From a checkpoint of a small transformer trained on Wikipedia.
Architecture: LayerNorm before each block, learned positions, biases, tied embeddings.
Training: a variant of Adam for these matrices, 5079 steps.
MLP neurons of a small language model. Each row is named by its layer, matrix (up: input weights) and neuron, and shows model dimensions 32-159. Each number is 128 + 32 x the weight over its row's rms, rounded and kept within 0 to 255.
After each neuron's rows, "fires after" lists the tokens most often just before its 100 highest values on Wikipedia text that the model never trained on; "fires on" lists the tokens most often at its 100 highest values on Wikipedia text that the model never trained on.

L5.up230 [109 118 136  90 164 149 158 197 141 116 143  91 114 129 121 133 114 157 124 107 197 129 106 101  87  97 141 126 111 195  96  97 153 112  88 134 148 150 156  84 149 102 123  96  90  92 132 160 158 133  97 120 202 126 152 167 139 187 117 165 179 170 107 136 187 159 108 176 145 113 138 116 134 169 158 109 119 148 144  89 133  95 113  97 149 108 164 146 126 150 129 112 156 122 101 106 156 147 127 136  83 173 145 153 139 158 104 116 125 160 136 145 122  87 185 128  81 106 106 190 142 146  90 162 186 106 186 150]
fires after: ".", " |", " |  |", "\""
fires on: "\n\n", "\n"

L7.up71 [ 90 142 123 165 159  55 110  82  78  78  97 113  87 111  76 174 111 199 130 122 111 196  94 187  81 148 159 104 130 102 120 149 129 129 118 162 103 116 128 135 118 141 185 125 138 161 137  94 186  85 131 136 121  81 129 172  77 122 125 141 114 188 107 125 145 148 132 159 114 114  99 116 177 114 145 101 165 141 160 135 119 162 161  91 133 132 173  93 141  93 116 177 172 104 107 185 143  92 137 112  65 209  55  78 173 108 111 189 129 176 128 137 105 151 109 107 112 161 164 216  80 103 174 113 118 140 182 143]
fires after: "\n", " | ", "1", "0"
fires on: " | ", "|", "0", " "

L5.up424 [117 138  93  96 173 160 161 190 144 114 173 164 132 137 161 146  99 153 113 103 168 128 196 121  66 125 112 142 126 104 170 145 112 115 152 189 179 135 145 115 103 125 152  86 153  70 108  79 159 109 137 103 157 125 104 116 124 167 138 197 185 141 101  67 139 191  96 136 116  95 129 160 113  62 134 101 147 129 138  96 114 102 128 132  80 104 204 137  70  82 128 124 160 145 130 138 167 145 128 154 121 125 141 121 139 136  84 105 153 128 162 104 124  89 165 117  93  85 117 143 111 134 139 189 181 138 116 143]
fires after: " |", ")", "0", ";", " |  |"
fires on: "\n", "\n\n", ","

L5.up255 [134 103 145 105 205 116 137 101 142 159 133 115 132  93 102 200 135 160 152 134  88 129 101 159  79 152  82 135 126 131 116 177 170 104 136 163  98  86 156 131  87 179 158 162 139 121 104  72 141 167 172 127 104 112 163 199  89  81 144 179  74 169 103  49  96 168 143 134 134 100  85 110 135  87 136 116 100 149 196 135 123 169 141 105 124 149 184 130 139 142 130 178 167 127 105 120 148 106 191 132 140 159  86 101  98 139 183 199 113 101 108 100 119 128 148 106 130 146 203 159  72 112 161 106  91 152 158 116]
fires after: "\n", "2", "3", "4", "1", " Labour"
fires on: ",", "|", ":", " |"

L9.up58 [105  91  47 121 133  98  93 121 157 151 124 139 137 146 162 155 111 157 119 164  91 164  95 170 126 194 165 167 155  92 147 126 113 134  58 116  97 119 104 121 102 121 116 162 166 131 169 148 107  86 133 110 137 108 166 184  92 117  68 120 167 174 191 127 100 132 175 164 174 184 161 129 125 174 159 109 169 144 166 144 121 104 153 186  99 162 126 155 122 147 120 116 180 162  95 118 146  96 148 146  86 114 154  54  84  84 199 156 133 118 129 161 108 113  73 131 101  98 177 123 135 137 123 120 133 166 160  88]
fires after: "\n", "\n\n"
fires on: "-", " ", "===", ":", "|", "- Genus"

L11.up361 [140 138 142 118 119 147 109 127 118 177 178 108  70 148 103 155 152  99 128 155 126 155  76 112 118 107 113 122 222  83 104 131 167 140 127 134  90 126  87 164 201 192 132 152 105 150 120 146 106 172 113  96 125 149 101 152 108  67  84 114 137 109 113 214 141 147 112 146 120 129 155 102 160 163 181  94 153 161 143 133  88  99 102  92 135 110 174 133  81 140 108  93  52 135 119 143 153 207 146 125 133 133  89 168 142 151  72  74 122 166 136 141 150 127 101 154 159 104 151 146 103 145 149  52 149 126 149 151]
fires after: "1", ",", "iss"
fires on: "88", "90", "87", "93", "ipp", "th"

L10.up345 [ 90 137  71  93 146  93 119 128 105 110  87 141 125  98 117 113 103 103 151 183 108  91 122 130 117 121 151 155 158  82 152 158 107  93 145 148 108 146 112 194  97 150 136 143 161 157 120 113 166 161 149 114 163 122 120 131 143  81  69 133 127 117 142  96 156 159 138 158 105 108 119 119 157 120 138 122 118 122 166  97 100 124 163  89  92 172 143 148 121 109 116 173 145 147 177 133 156  85 127 140 123  93 184 119 141 141 116 173  99  84  96 103  86 155 112 169  77 190 172 158  46 197 126 118 116 158 180  90]
fires after: " | ", " |  |  | ", "3", "1", " | P", " | L"
fires on: ",", "10", ":", "3", "100", " | P"

L7.up411 [123 117  47 117 199 122 105 131  86 140 147 148 144 151 117 153 152 156  71 153 167  99  89 168 156 183 112 123 127 121 143 106 123 102 173 140 107  86 133  89 135 127 130  30 128  91 141 162  91 119 142  75 172  93 170 167 149 118  92  77 112 128 132  75 150 132 174 183 198 121 132 124 169 110 113 109 182 164 118 149 120 129 175 125 131 122 190 136  93 111  97  92 152 128  87 104 130 128 127 148 113 135 109  97 114 144 129 193 162 112 124  97 144 131 136 103  49 160 127 135 116 167 161 109 162 120 128  72]
fires after: "\n", " Conservative"
fires on: "|  |", " | F", " | W", " | Ch", "| N", " |"

L5.up145 [103 143 153  94 138 144 164 141 116  81  82 180 123  98 189 102 143 126  54 126 160 112 112 142 102 128 115 126 139 154 179 153 142 140 128  96  92  75 177 118 129 155 133 137 120 132  73 194  86 121 125 119 216 147 122  99  90 135 143 145 106 172 151 146 101  65 172 167 106 121  91  85 155 162 162  91 146 159 119 160 124 102  91 157 153 135 159  95 106 103  96 188 126 131 127 126 131 111 160 133 144 154  56  90 137  67 102 104 168 128  93 157 128 227  29 125  85 121 150 153 121 104 133 167 144  96  51 136]
fires after: "\n\n", " | Team", " Date", "ld", "ason"
fires on: "|", " |", " | P", " | W", "| P", " | N"

L4.up230 [112 161  94 117 148 121 118 128 150 197  84 160 114 123 133 157 164 156  96 124 147 102 119 157  89 165  63 187 185 150 139 120 123 137  81 125  92 129 112  97 148 145 107 161 122 121 109 169 133 155 120 136 174  98 156 123  91 118 125 113  67 161 131  72 161 120 204 179 180 176 103  90  93 122 210 104 154 149 124 201 134  94 113 148 175 186 170 115 165  96  97 176 132  99 133  98 135  83 129 134  98 174  47 101  86  94 108 148 119 107  87 138 120 128  29 114  62 156 156 149 115 139 152  80 157  90 106 105]
fires after: "\n", "\n\n", "andidate"
fires on: "|", "|  |", " |", ") |", "| M"

L4.up346 [133 124 133 101  91 132 150 100 126 111 129 136 141  77 128 105  95 129 140 143 203  99 186 145 116 144 141 125 125 148 122 131 125  49 111 153 101 118 142 143 123 138 143 132  51 117 103 137 103 137  72 145 164 124  79 109 179  99 186 175 124 126 145 131 108 129 156 109 132 154 187  69 115 166  88 128 105 138 156 107 132 111 157 143 112 152  97  76 143 134 119 145 160 138 162 119 114 124 125 126  77 125 136 183 145 116 146 142  80 153 126 100  92 109 122 124 130  85 150 139 116 160  99 180 132 111 107 110]
fires after: "2", " pos", " the"
fires on: "022", "020", "itive", " European", "006"

L6.up399 [146  99  94 174 126 131  86 139 136 130 153 139 127 174 125 141 143 153 120  87 141 109 146 151 176 188 136 129 105 165  81 163 105 100 145 122  91  78 118  91 108 138 123 164 152 148 135  83 142 115 126  99  90 112 165 138 122 109 107 108  86 153 154 111  33 181 126 144 172 145 149  75 165  98 130  72 113 125 160 205 145 162 136 112  89 163 162 115 175 182  69 125 212 139  92 104 142 129 151 184 136 103 145  77 138 104 165 163 115 127 121 148 148 108 132  87 106 131 124  88  72 169 143  96 131 133 148 121]
fires after: "\n", "\n\n"
fires on: "|", " of", " of the", "-", "- Website:"

L6.up275 [105 149 147 115 200 143 144  26  97 152  92 190  99 102 137 153 170 148  96 124 144 142 129 128 126 154 103 130 119 151 126 101 144 125 124 166  84  41 160 129 115 214 150 137 152 141 118 163 188 105  98 180 146 132  86 137  68  64 140 153  74 129 141 141 143  91 185 143  89 140 138 138 127 121 122 122 158 192  96 177 112 142  72 155 143 136 142 102 108 148  58 127 143 127 141 168 120 136 144  71 104 173  83  74 117  78 108 170 104 126  93  89  96 174 112  87  87 155 158 135 148 119 120  99 165  91 144 124]
fires after: "\n\n", "\n", "| Party", "os", " Date"
fires on: " |", "|", "| Party", " |  | C", "\n", " | Team"

L7.up377 [171 118 153 147 164 132  82 114 145 123 173 141 132 107 118  90 104 114 118 136 110 144 120 194  74 119  93 126 127 171 164 101 125 132 102 202 177 113 152 134 149  60 153 133 145  97 150 151  98 101 124 105 155  92 127 192 147 129  70 122 214 163  81 108 156 157 165  94 150 147 148  92  77 161 130 132  86 129 132 104 117  83  99  80 121 130 119 132 133 179  88 133  90 156 108  46 123 165 128 144 122 119 104 141 144 114 137  71 193 125 114 153 140 144 124 120 122 125 150 163 123 157 108 131 136 119 102 107]
fires after: " | ", " | — | —", "0", "2", "3"
fires on: " | ", "0", " | — | —", " |"

L10.up274 [ 98 141 110  97 115 126 168 112 122 122 152 106  57 104 134 176 181 141 121 210 147 224 124  96  97 139 119 130 161  87 104 143  85  95 100 212  68 145 145 153 134 142 182  74 152 166 117 139 140 120  84 146 142 134 180 140 166 122 132 149 137 161 158  93  98 139 129 147 185 122 119 129 132 175 101 113 114 108 135 128 167 141 169 101  95 144 130 136 165 102  97 107 160 118  94 146 183 137 141 145 124 174 142  68  68 131 129 103  78 153  86  81 128 129 140 117 138 158 102 183 114 151 138  79 125 101 123 100]
fires after: ".", " H", "\n\n", "\n"
fires on: " In", " On", " W", "On", "ow"

L9.up214 [ 48 112  79 115 156 124 137 124 127 144 114  97 136 123 122 157  95 164 103 152 127 177  93 140 144 181 137 105 116 141 133  94 115 102 156 158  41 188 133 176 177  84 122 109 146 148 119 131 157 114 130 160 123 165 160 175  78 121 128 116 191 181 114 109 145 141 141 159 173 157 126 137 172 100 118 142 147 107 183 125 156 174 123 126 134  84 139 140 122 101 123 161 155 153 106 115 171 126 130 156 102 140 175  65  42 110 152  95 162 160  72  72 168 145 106  96 138 133  96 124 140 184 193  74 138 142 158 150]
fires after: "\n\n", "."
fires on: "===", " \"", "====", "=="

L6.up190 [155 144  83  80 146  73 132 125 129 103  92 139  72 166 113 173 142 136 118 160  93 131 161 205  72 145 142 118 127 110 169 130 103  43 167 109 133  92 104 144  83 179 149 103 137 155  80 147 142 128 128  99  86  93 104 142  87 146 106 125  98 145 110 125 158  63  88 133 112 140 161 105 136 169 178 109 106 149 133 121 150 165 126 115 135 146 225  61 137 190  51 108 171 117 164 118 150 139 155 178 154 172 102 156 102  87  95 120 102 133 144 145 147  89  86  85 119 195 133 123  49 106 135 168 186 179 160 158]
fires after: " | ", "0", " |  |"
fires on: "0", " | ", " —", "46", " one"

L7.up331 [138 104 103 136 178 111 109 140 117 132  81 112  97 107 142 200 143 161 124 186  38 147 118 149 204 176 146 112 112 121 143 168 123 134 137 120  75 114 108 127 112 137 137 110 134 159 105 188 122  90 131 134 140 146 150 197 136 141  89 116 126 170 134 100 148  87 169  94 148 174 143  95 140  68 149 116 109 132 106  96 149 151 177  84 108 185 166 125 143 131  86 140 188 154 149 152 116  64 120 109 139 173 111 105 133 128 177 147 148 125 139  79 106  80  74 118  60 198 117 110 117  77 154 118 143 192 155 119]
fires after: ".", "\n", "\n\n", "|", " "
fires on: " \"", "\"", " ", ": \""

L6.up72 [113 154 122 112 146 147 105  92  86 135 143 111  45 131 112 143 120 131  92 158  95 181 135 180  86 203 142 109 114 185 164 161  82  97 138 159 159 110 100 128  76 126 186 158 157 117 108 150 102 121 152  77 128  60 152 167  83 156  42 146 167 164  82 142 142 183 177 153 121 151 163 132 115 130 149 157  80 139 130 104 142  98 148  28 166 110 195 119 125 160  96 123 161 128 114 156 172 122 112  99 152 136 157  93 119 140 134 103 179 206 113 128 145 131 116 135 112 169 152 152  80 157 151 118 128 173 117 151]
fires after: " | — | —", "0", "1", " | "
fires on: " | ", " | — | —", " |", "0", " | —", " |  | "